From a checkpoint of a small transformer trained on Wikipedia.
Architecture: RMSNorm before each block, rotary positions, no biases in attention or MLP, untied embeddings, normalized queries and keys, capped logits.
MLP neurons of a small language model. Each row is named by its layer, matrix (down: output weights) and neuron, and shows model dimensions 128-223. Each number is 200 + 30 x the weight over its row's rms, rounded and kept within 0 to 999.
A block is one neuron, or neurons of one layer that tend to fire together. After each block is what it responds to, as a language model described it from the Wikipedia text at the highest values.

L4.down64,156,186,210,216,187,136,194,245,213,198,204,243,246,253,207,152,186,136,208,212,187,217,231,199,157,196,205,158,211,212,230,198,221,165,164,165,150,155,209,241,197,171,186,155,209,179,229,176,220,211,190,114,178,177,194,165,198,197,189,169,175,240,225,200,219,182,212,155,176,177,174,178,201,141,221,177,166,196,196,223,237,196,177,170,224,187,214,260,233,213,199,153,228,179,173,191
L4.down182,172,218,215,137,161,172,244,221,188,185,237,224,166,184,194,193,182,127,166,161,238,155,193,159,222,210,147,212,173,224,194,174,182,209,172,214,223,187,177,149,183,180,149,200,198,192,228,253,203,239,187,225,157,185,129,253,221,199,169,177,198,193,272,176,196,197,191,202,173,225,224,146,172,214,210,173,205,208,215,176,151,154,186,186,201,231,192,212,152,182,179,203,192,249,173,221
L4.down264,205,177,189,213,252,216,196,230,159,192,129,208,173,140,211,161,159,210,173,180,223,168,171,205,259,205,209,230,229,195,127,183,195,170,208,186,251,200,213,166,176,219,253,206,200,158,129,136,192,216,223,219,230,170,206,243,231,202,244,242,173,217,215,212,221,234,138,147,152,160,225,142,184,176,220,171,162,138,211,177,158,173,225,206,254,205,184,207,257,193,249,201,251,153,181,170
L4.down329,145,162,184,240,204,222,242,150,190,156,160,201,200,166,232,211,211,186,176,201,171,186,211,226,214,226,218,159,176,179,244,233,235,193,185,224,210,156,163,196,156,235,205,226,200,200,196,205,184,179,194,178,221,163,187,270,216,262,194,204,156,203,218,163,189,204,208,179,202,145,185,187,170,155,194,227,170,269,156,239,225,172,262,230,181,234,199,192,204,265,170,208,247,154,186,178
L4.down358,178,169,148,192,143,184,265,227,202,226,169,150,157,147,229,196,226,189,189,224,181,201,202,158,180,232,229,165,221,156,165,213,178,225,181,195,215,222,154,209,170,254,275,189,116,199,193,214,203,157,225,189,170,173,258,190,151,204,188,176,228,198,122,225,201,188,189,186,188,160,152,203,180,193,195,199,241,155,223,232,189,193,230,205,183,223,190,176,185,236,167,243,199,150,232,200
L4.down401,279,195,173,188,194,160,232,205,269,245,170,217,175,245,169,134,92,196,164,180,218,244,160,156,222,175,217,187,187,197,220,229,213,177,176,171,212,181,203,193,208,217,151,206,223,259,160,180,185,225,211,215,184,198,165,217,239,219,174,209,205,230,219,242,197,246,203,191,211,182,207,167,130,191,218,216,185,183,217,197,217,141,208,245,192,162,189,212,232,233,231,164,223,196,175,236
L4.down408,163,235,155,166,194,177,184,189,191,203,203,178,230,169,165,200,166,187,192,222,251,184,156,187,191,276,218,227,171,224,187,198,240,232,220,240,185,189,186,145,249,177,276,204,173,236,226,222,241,185,176,157,154,239,231,222,176,191,215,214,270,182,193,183,220,273,147,213,164,214,192,198,199,242,213,183,202,192,203,187,182,237,226,201,260,231,178,173,192,211,227,247,249,187,197,191
L4.down470,230,224,230,207,208,193,190,201,239,206,186,230,153,217,166,158,151,216,160,189,201,197,178,151,255,192,188,204,201,191,154,189,143,180,192,173,201,173,225,162,183,281,173,161,201,219,187,203,191,252,168,223,213,169,191,248,171,217,189,220,253,171,186,152,198,208,216,197,182,175,251,215,215,161,259,161,167,218,200,197,164,197,254,172,204,198,126,173,235,217,181,162,161,214,208,212
Description: Date number start

L3.down45,213,243,184,211,225,175,210,213,193,242,237,180,191,206,216,200,190,163,211,224,213,221,173,237,204,156,254,163,203,165,154,202,198,234,182,206,218,202,137,195,213,130,285,159,180,162,124,246,240,203,221,161,197,217,174,196,253,178,238,145,215,188,211,197,221,182,243,209,194,214,208,248,212,208,199,212,238,175,151,198,174,177,177,156,237,217,212,175,199,200,186,180,197,186,200,219
L3.down111,215,204,187,165,182,271,207,179,199,247,191,201,208,193,160,223,173,221,192,258,230,192,223,179,164,207,250,188,229,239,177,156,199,185,226,218,208,157,194,171,243,269,183,202,210,224,177,204,233,257,217,212,167,170,250,203,216,227,165,164,169,202,205,178,152,231,229,234,159,255,172,225,181,225,247,167,173,175,257,185,203,225,159,204,247,211,143,209,195,195,158,179,245,215,168,146
L3.down143,116,227,238,218,224,193,179,219,225,157,180,183,183,223,162,142,203,189,168,177,197,169,199,215,248,168,256,181,204,186,180,164,159,206,200,207,198,206,161,172,213,203,214,259,178,202,226,160,172,227,164,183,196,191,197,171,231,239,198,193,196,186,248,192,200,208,223,194,214,169,238,160,149,171,224,177,196,196,228,193,193,192,188,168,267,218,176,194,208,198,163,197,250,171,166,221
L3.down147,190,191,181,164,169,201,219,162,142,180,126,215,226,210,224,130,221,205,202,255,245,230,185,210,157,232,183,204,202,252,176,254,208,217,210,194,198,255,208,171,218,220,205,170,168,192,204,199,227,170,258,218,163,227,193,202,244,237,191,217,225,171,161,202,205,234,156,209,210,224,202,219,244,193,194,192,191,191,239,173,232,170,250,226,225,230,190,138,256,226,224,217,203,192,238,154
L3.down173,181,174,210,216,223,170,207,201,212,175,193,185,243,173,217,210,216,151,177,171,177,170,228,206,208,205,238,253,170,187,144,216,205,219,193,247,175,217,178,195,236,213,239,212,225,198,239,212,194,230,212,225,197,193,208,211,187,189,161,189,193,173,213,195,234,200,202,233,186,173,201,196,134,227,178,188,226,147,262,162,205,194,186,190,167,190,171,184,222,267,185,168,176,231,233,224
L3.down208,200,214,158,153,210,257,235,214,257,178,202,172,235,202,228,257,145,179,195,231,216,186,275,159,163,205,176,209,193,218,182,205,212,165,218,215,153,227,203,161,200,232,229,207,204,218,168,225,237,197,126,226,199,208,234,200,183,213,158,200,191,193,217,248,187,191,177,204,206,197,271,205,194,243,209,162,169,191,194,190,170,222,211,162,193,206,190,196,199,186,184,156,221,176,188,165
L3.down235,203,177,206,193,226,211,202,189,195,178,224,165,235,209,174,255,215,236,219,156,249,235,159,169,188,227,233,174,195,183,214,211,258,179,169,180,216,151,179,236,187,205,216,254,124,212,183,210,217,205,206,213,140,178,218,246,204,224,225,205,229,190,203,137,190,299,162,169,109,245,198,150,145,236,204,234,208,152,211,160,123,198,190,230,220,244,225,178,177,190,155,221,204,218,177,205
L3.down377,191,152,158,188,230,182,186,168,225,246,163,195,211,153,193,249,210,232,133,228,231,195,186,210,187,141,166,214,197,228,189,183,177,230,163,162,208,189,223,171,181,207,211,195,146,259,218,214,229,184,155,207,163,220,194,218,217,191,290,237,212,212,180,242,234,193,192,207,268,267,185,226,192,196,107,222,195,154,266,229,223,245,229,212,195,199,178,172,246,146,195,220,205,168,238,192
Description: Date days and re- word pieces

L4.down41,237,144,166,179,178,225,164,200,190,245,146,219,211,231,208,203,190,247,178,211,165,128,178,185,201,306,184,195,217,206,198,161,172,140,233,140,224,204,188,194,162,219,237,211,210,214,184,180,166,192,181,140,208,226,209,198,219,226,184,172,182,199,224,158,198,202,146,145,172,213,193,221,246,250,182,181,201,211,122,239,148,186,223,220,179,169,207,176,196,168,227,194,201,203,244,176
L4.down78,190,207,168,192,195,192,203,182,208,189,204,203,188,207,188,208,201,209,259,202,209,223,199,262,174,250,157,183,221,248,217,200,197,233,215,273,153,205,168,183,197,204,240,150,203,167,201,203,206,228,236,168,134,208,275,146,188,182,201,157,159,196,160,142,271,224,219,173,218,219,216,180,205,193,199,184,229,167,155,187,219,197,168,210,186,186,191,207,215,173,176,206,218,205,219,131
L4.down131,179,235,194,197,189,219,147,206,176,215,176,188,224,239,235,170,217,158,141,229,188,184,199,239,198,270,209,230,166,199,188,154,192,192,193,200,128,224,191,223,192,178,225,177,209,176,229,256,210,179,211,186,204,213,225,241,223,171,188,228,238,250,152,213,171,241,144,213,159,205,149,178,205,208,221,233,188,200,215,199,232,223,212,201,229,168,129,205,189,234,218,161,229,166,174,220
L4.down162,210,182,206,179,211,178,176,248,209,234,162,120,199,138,197,244,204,227,245,240,133,197,252,221,262,249,188,182,214,251,252,204,193,207,199,221,152,224,187,254,226,153,226,233,217,179,214,207,170,171,162,220,196,171,210,207,207,184,236,200,214,236,190,181,227,224,169,219,174,212,217,189,274,247,213,204,204,207,186,196,224,290,189,228,246,203,150,195,184,197,205,218,196,208,187,221
L4.down213,198,169,212,208,218,184,193,216,208,198,230,187,184,203,159,184,219,234,187,223,184,181,185,151,199,314,229,192,180,246,221,195,207,214,171,198,252,205,218,236,196,168,211,210,289,300,239,146,247,159,223,236,178,233,180,230,200,132,199,229,225,166,191,179,229,225,170,227,227,250,192,227,184,192,191,197,224,228,230,152,214,165,198,203,204,191,186,193,205,196,198,175,211,130,205,244
L4.down292,212,249,204,216,178,221,251,135,138,164,181,205,135,206,196,165,197,226,193,217,202,224,205,209,218,260,170,153,225,186,194,188,165,206,213,240,193,241,202,231,230,192,208,157,182,196,173,220,161,146,188,216,225,231,211,228,198,194,170,204,176,209,169,185,214,257,197,168,178,253,173,186,159,222,219,209,280,196,219,164,239,253,165,176,179,201,178,210,267,228,234,222,172,181,201,201
L4.down343,217,198,176,197,192,195,266,122,261,177,189,199,175,222,208,210,171,161,230,207,215,159,183,206,167,241,191,191,229,227,183,256,205,217,194,185,219,167,209,162,144,233,260,141,162,214,192,249,205,231,205,196,215,150,202,190,199,156,218,181,181,192,190,196,177,179,216,147,208,182,238,205,207,205,139,195,175,215,228,178,168,227,210,184,183,180,206,188,222,164,170,168,232,244,186,187
L4.down476,253,193,221,204,221,209,180,229,179,182,189,261,217,219,263,194,138,205,166,255,194,194,187,228,234,210,184,222,181,191,202,173,186,213,162,195,152,224,163,249,210,150,242,192,239,174,195,296,178,169,228,194,248,153,180,207,214,224,256,220,215,228,261,220,156,235,118,200,192,203,143,224,219,227,192,185,179,200,169,187,174,226,207,205,224,171,227,138,220,193,128,234,174,202,158,209
Description: Closing quotation marks

L3.down0,166,205,243,208,164,212,208,182,201,183,231,177,156,217,164,195,172,230,201,216,215,182,156,215,152,145,214,201,185,245,197,165,231,171,152,176,197,213,224,232,182,191,230,215,261,277,159,153,152,206,206,218,120,202,228,201,222,172,179,227,199,177,157,192,210,209,195,205,167,200,196,194,213,187,170,202,209,131,146,212,234,261,253,213,289,203,180,166,239,201,162,226,231,221,221,226
L3.down26,201,180,125,167,206,228,210,231,220,243,235,240,237,238,171,123,231,174,196,225,234,185,183,159,189,239,212,233,237,209,210,149,174,196,126,217,173,198,195,169,183,229,224,210,145,151,219,251,231,184,236,167,180,208,204,184,184,179,181,228,211,223,139,227,204,213,145,216,185,233,202,206,215,226,227,225,211,193,210,162,216,227,211,196,165,193,249,245,189,176,250,185,205,169,196,156
L3.down69,213,190,187,182,204,173,214,195,195,257,179,199,180,220,158,180,156,129,181,213,206,190,190,262,231,299,183,206,123,189,221,177,228,175,201,228,180,202,169,173,224,218,253,159,163,175,216,166,202,182,189,146,218,227,273,216,194,197,207,205,161,244,193,202,211,215,155,187,175,139,203,196,185,160,181,222,192,161,226,215,197,258,186,203,200,226,224,166,149,183,219,185,165,227,165,227
L3.down123,187,234,183,223,202,206,193,207,231,169,234,274,211,216,188,168,173,242,194,222,228,216,210,219,170,240,162,176,198,179,240,161,191,187,184,181,172,169,198,191,154,254,207,178,172,235,227,237,210,236,164,220,217,184,186,198,173,229,176,216,182,196,263,157,192,242,187,217,246,249,205,108,197,198,200,188,202,241,215,219,205,254,218,230,178,241,203,172,250,227,153,199,167,196,186,226
L3.down140,128,190,221,204,205,193,229,184,214,167,218,239,183,198,247,221,181,163,233,232,258,158,268,224,188,187,165,209,256,260,202,215,189,169,225,244,209,197,196,212,176,174,207,183,269,228,219,246,163,221,189,235,183,167,206,140,169,207,225,220,185,176,205,250,157,202,226,189,197,136,189,178,189,221,198,185,222,178,144,159,209,207,219,217,224,209,169,245,230,212,162,205,176,217,244,196
L3.down155,209,188,203,201,241,237,234,174,190,215,207,259,148,220,148,186,158,199,170,175,189,222,179,159,198,199,246,265,238,206,212,178,229,225,212,180,232,197,197,196,195,218,220,170,223,233,230,169,199,174,240,158,192,145,193,216,172,234,217,205,262,235,213,196,202,209,219,203,216,196,130,238,191,217,167,256,196,222,171,234,170,222,192,164,211,208,204,195,171,173,198,222,190,164,237,212
L3.down195,208,267,228,173,178,163,217,208,201,197,183,214,180,158,231,226,138,200,219,219,231,172,197,223,195,270,158,174,213,227,171,166,163,204,223,194,209,208,230,228,195,168,202,200,194,234,235,252,195,237,208,167,230,144,233,177,201,152,154,226,215,227,260,230,188,181,184,190,197,201,158,194,173,171,201,174,204,179,186,193,231,187,244,162,210,227,182,213,216,164,175,271,238,219,229,176
L3.down321,169,255,172,203,139,176,248,180,188,208,188,142,211,204,231,197,274,183,203,197,212,208,173,190,246,286,193,180,207,153,232,239,200,173,234,213,211,216,237,180,189,200,229,138,137,236,200,196,209,221,212,154,167,189,187,123,223,205,170,237,172,172,184,215,250,154,230,184,248,187,152,203,197,179,189,196,163,241,198,252,214,175,202,198,162,193,199,194,237,234,233,208,199,167,181,191
Description: Closing brackets in infoboxes

L2.down177,199,254,182,187,227,163,235,241,216,230,214,182,209,215,234,173,175,149,235,201,200,166,162,195,227,279,172,210,242,201,205,183,203,204,226,188,215,236,186,242,212,107,283,215,212,270,221,230,196,171,230,256,182,187,199,190,195,183,163,172,224,160,174,223,179,203,171,208,152,201,272,226,214,250,199,193,183,214,196,212,205,232,205,198,224,193,220,199,181,223,161,240,230,183,221,208
Description: Closing parenthesis, abbreviations

L4.down58,197,195,176,131,210,229,229,245,202,169,224,179,207,258,218,219,198,186,264,200,179,220,195,182,236,154,214,196,191,170,212,214,210,210,256,164,222,167,209,197,239,202,179,221,206,169,180,198,246,170,193,236,230,165,261,229,214,177,195,155,173,189,172,191,203,184,150,148,219,212,177,225,237,172,181,219,218,178,194,208,236,234,204,204,210,198,187,210,189,223,237,198,210,219,171,178
L4.down154,217,221,206,130,222,235,147,160,206,171,190,230,191,168,265,252,187,234,234,194,213,199,216,141,175,178,209,257,179,227,191,192,212,206,224,278,169,213,209,147,189,222,189,185,157,231,207,190,188,190,237,185,246,217,203,212,167,157,192,189,186,207,202,236,218,236,199,144,164,178,243,222,208,234,242,240,228,190,226,210,214,220,202,188,201,223,242,227,218,178,214,185,242,234,191,194
L4.down172,152,213,205,212,155,193,191,177,202,215,162,211,178,203,220,159,241,188,202,188,234,186,194,216,173,237,177,158,194,183,150,230,254,256,206,162,226,183,272,172,177,203,180,193,227,194,184,146,223,236,190,218,176,195,204,194,161,218,152,186,243,165,209,137,198,242,218,183,213,217,233,275,184,197,211,202,172,202,138,182,225,250,175,174,229,214,245,185,198,160,192,168,228,143,173,147
L4.down253,224,227,225,196,162,240,247,181,210,255,206,193,172,190,209,201,213,171,166,201,219,206,201,198,233,192,161,214,208,205,183,174,232,232,178,191,243,162,209,146,137,167,168,191,230,220,205,239,177,215,174,221,200,195,176,195,179,173,163,231,231,246,212,190,218,240,212,221,165,171,223,182,204,207,224,163,179,211,238,229,256,176,241,176,164,231,213,241,190,252,202,173,187,236,253,242
L4.down254,191,200,238,186,218,178,198,209,253,142,212,197,196,261,229,233,188,200,204,182,200,244,244,215,252,181,212,251,189,167,188,210,220,185,223,178,254,213,246,227,203,195,214,218,200,169,198,154,232,221,254,224,207,228,221,256,226,161,220,193,221,208,155,159,225,170,224,189,184,180,247,157,196,228,191,246,251,201,160,174,175,246,181,185,202,183,200,199,194,184,149,166,191,238,220,191
L4.down303,196,183,232,200,189,203,186,252,195,220,180,211,223,186,230,209,194,204,184,229,175,201,191,179,252,201,221,150,180,224,251,166,175,213,217,204,248,235,181,220,192,209,214,228,194,196,204,217,164,221,151,236,179,196,165,196,202,208,197,164,211,210,168,256,198,191,176,165,181,162,188,238,198,234,192,204,185,211,216,189,228,187,212,173,212,175,194,174,162,204,154,181,195,211,200,209
L4.down393,216,175,210,195,186,179,168,215,190,143,192,180,165,183,160,183,208,169,180,188,236,195,210,185,236,204,229,205,212,176,147,191,199,204,217,207,172,170,197,136,198,211,227,189,154,208,221,162,242,195,168,190,166,239,176,209,134,229,215,202,178,191,165,188,200,221,193,203,261,208,233,210,234,148,214,207,156,196,203,243,191,182,257,200,178,250,197,169,190,136,166,253,186,233,228,181
L4.down428,179,198,216,167,183,216,220,170,175,197,216,86,196,238,199,213,226,181,172,241,191,222,233,180,258,179,161,252,204,173,146,274,201,219,172,206,182,235,221,107,208,238,229,216,192,146,210,211,191,206,264,193,216,159,210,222,189,171,212,221,161,222,139,180,183,221,242,228,223,202,168,192,227,193,216,201,209,175,171,199,199,232,199,156,154,210,167,202,183,202,205,220,151,244,216,164
Description: Infobox field-label starts

L2.down173,198,217,213,222,202,204,213,207,237,200,189,206,209,253,171,183,166,203,157,168,234,215,205,227,176,184,229,198,210,197,231,181,155,164,174,213,190,194,224,212,162,240,241,166,229,160,195,219,178,187,205,187,214,177,135,180,242,167,171,240,197,197,209,266,173,248,217,241,186,152,209,190,270,166,162,245,150,193,211,194,226,187,220,225,254,157,213,210,175,225,156,180,204,158,158,184
Description: Decimal point in numbers

L3.down108,265,211,207,217,207,169,180,248,129,207,180,176,213,166,171,193,185,180,211,256,218,142,179,187,195,218,255,238,225,241,168,199,224,219,199,194,213,206,202,164,237,178,227,189,204,180,121,174,99,163,217,226,198,209,188,250,218,203,189,221,202,231,212,190,204,191,123,224,178,194,188,191,225,213,226,153,211,210,168,224,200,192,216,223,159,207,206,204,187,186,184,156,200,235,246,217
L3.down240,197,142,215,182,199,139,140,215,211,188,186,221,197,202,230,224,190,240,257,198,229,164,199,214,218,215,201,210,221,172,186,205,197,200,251,186,205,214,173,208,236,170,256,144,161,194,199,162,224,193,220,117,226,156,272,214,205,230,187,209,157,163,224,194,249,275,244,193,213,240,125,242,181,198,220,163,229,182,214,207,157,177,236,189,193,203,214,247,237,159,174,276,165,172,176,222
L3.down261,236,229,196,166,178,181,115,173,281,196,218,246,205,170,247,194,198,213,170,188,227,203,211,183,177,227,235,170,175,218,225,199,171,180,203,169,212,236,181,237,194,158,239,198,173,241,205,179,182,214,224,159,229,117,186,252,210,215,234,162,229,183,186,207,219,256,189,249,168,178,193,201,210,244,161,239,195,211,211,197,184,188,223,188,216,216,256,194,204,189,248,194,200,210,215,189
L3.down325,242,274,154,168,221,176,224,208,210,227,210,188,204,261,222,187,158,185,153,221,205,202,236,229,251,197,225,210,230,210,187,177,193,174,174,180,138,169,123,166,183,191,218,178,183,188,208,178,191,170,179,205,133,164,121,225,125,234,197,191,188,188,212,194,246,205,152,155,182,121,161,231,245,240,219,180,164,205,206,188,196,171,209,207,237,222,214,202,249,199,161,153,194,189,219,234
L3.down334,200,200,206,168,170,180,258,208,209,173,197,212,215,153,214,219,204,198,240,212,230,154,192,223,203,264,207,152,209,214,242,168,220,174,191,238,184,186,166,197,184,139,149,188,209,254,195,192,236,219,197,197,176,210,229,216,236,206,178,154,195,157,290,219,175,188,185,233,160,189,213,150,162,168,196,250,205,232,217,190,205,255,191,208,176,195,151,178,179,215,212,207,155,229,188,166
L3.down337,221,250,157,185,204,202,242,209,220,260,203,145,228,214,202,190,206,179,226,220,184,193,216,182,160,238,210,225,229,154,222,218,196,280,207,166,235,234,196,180,161,129,191,216,240,231,197,193,204,224,232,177,225,160,160,222,208,220,178,252,213,227,153,214,189,219,213,161,177,165,210,154,183,231,211,192,216,238,232,222,181,228,190,183,202,219,220,226,194,230,220,208,197,265,183,216
L3.down389,170,205,172,193,219,155,262,213,215,216,167,168,203,210,198,225,178,157,193,202,231,195,183,215,244,196,232,174,173,214,196,232,159,216,212,211,239,164,187,220,219,195,265,171,191,183,211,276,179,225,178,128,204,152,190,197,233,191,194,244,216,181,207,196,236,248,213,170,171,252,142,258,183,211,212,190,172,179,167,239,196,161,200,203,208,142,232,167,221,151,184,257,240,193,167,213
L3.down435,236,184,200,158,232,205,192,228,185,184,161,206,216,163,203,180,215,143,206,235,243,247,192,146,234,251,215,206,231,182,209,170,175,213,183,208,201,226,197,194,247,152,234,181,185,232,189,274,228,165,238,267,184,190,221,204,199,188,208,202,210,202,175,228,199,250,218,186,209,218,224,251,234,161,150,238,154,218,180,215,205,212,239,158,108,179,253,166,225,181,222,189,217,233,189,195
Description: Word-start after punctuation

L3.down49,211,160,188,185,217,173,192,185,231,200,150,177,225,194,197,200,195,178,217,205,251,167,249,177,231,176,180,233,234,255,177,256,197,187,185,243,173,194,141,155,188,132,203,166,210,219,244,246,222,271,192,161,211,159,223,171,205,194,198,230,203,182,206,236,218,205,188,227,173,164,210,272,242,178,254,233,189,199,203,158,170,154,255,237,182,254,187,217,186,169,166,236,198,214,181,155
L3.down119,191,242,209,155,195,136,152,239,214,201,198,254,258,166,196,184,208,193,228,204,239,216,216,175,145,227,206,248,188,180,201,194,174,174,193,244,211,229,226,210,274,170,176,204,250,242,218,216,199,181,212,187,194,158,198,174,200,242,182,237,158,153,216,174,160,214,200,283,198,277,211,257,224,233,212,267,216,266,189,196,180,163,231,207,261,210,173,201,208,163,176,189,204,144,209,258
L3.down262,226,208,214,153,213,241,198,217,222,204,157,230,150,169,166,257,252,163,190,201,141,206,205,235,209,236,189,183,206,171,221,188,182,182,222,177,224,165,161,218,200,152,208,229,201,220,286,180,236,236,188,192,228,220,220,222,193,209,198,183,232,174,209,173,203,179,201,187,177,209,186,147,197,185,212,170,175,244,204,224,218,183,190,196,242,299,174,189,194,149,194,220,259,169,170,199
L3.down285,217,158,193,232,168,146,249,221,170,189,160,213,233,181,121,192,206,187,232,198,187,135,216,147,211,168,220,241,186,213,210,238,214,206,222,195,189,161,195,145,153,223,210,203,221,178,181,228,205,279,210,208,200,182,182,199,221,169,236,203,170,206,212,246,191,192,213,226,182,159,137,187,166,165,225,213,195,208,226,230,247,176,193,207,167,229,207,170,233,256,175,182,198,219,208,219
L3.down307,151,181,172,168,199,170,192,230,221,178,203,226,201,247,177,181,238,156,231,140,206,136,151,202,199,176,222,248,166,206,216,229,194,191,221,171,151,173,184,194,178,221,252,181,150,194,208,280,187,178,222,187,214,160,198,168,238,186,231,236,254,148,211,234,134,189,194,214,194,226,234,194,172,208,188,207,192,202,167,180,232,163,260,179,175,191,199,220,173,177,136,208,205,243,172,200
L3.down393,196,235,242,202,189,188,207,185,245,197,235,208,168,213,252,216,163,131,201,199,162,192,172,195,179,163,204,218,195,251,217,230,194,190,213,278,211,188,187,201,109,210,192,206,291,227,209,184,147,197,244,198,199,196,216,169,176,192,198,180,198,190,231,202,223,173,223,190,163,183,207,198,213,198,178,219,222,227,244,163,130,198,210,252,224,191,214,205,189,230,134,186,163,168,204,209
L3.down426,207,196,210,200,233,206,254,204,163,185,168,277,196,238,186,209,244,226,200,183,181,199,190,184,194,149,217,221,196,188,208,242,235,206,183,204,230,149,206,219,135,234,204,156,180,208,211,207,186,179,247,200,204,170,221,261,244,206,225,211,123,168,169,248,187,149,242,233,171,163,214,166,196,145,170,198,234,129,171,234,166,166,177,168,212,206,169,155,255,241,188,176,177,194,209,235
L3.down491,254,242,145,194,188,114,226,231,266,193,206,205,235,159,183,208,211,168,240,132,226,177,193,174,181,206,179,169,191,188,205,247,184,218,220,178,159,203,229,134,213,190,212,230,219,212,171,216,177,183,166,221,216,178,219,169,180,157,222,194,191,218,230,181,224,268,168,223,196,228,233,205,155,201,249,192,176,222,200,256,185,151,190,216,250,225,215,209,239,223,174,238,192,171,195,177
Description: Numeric decimal points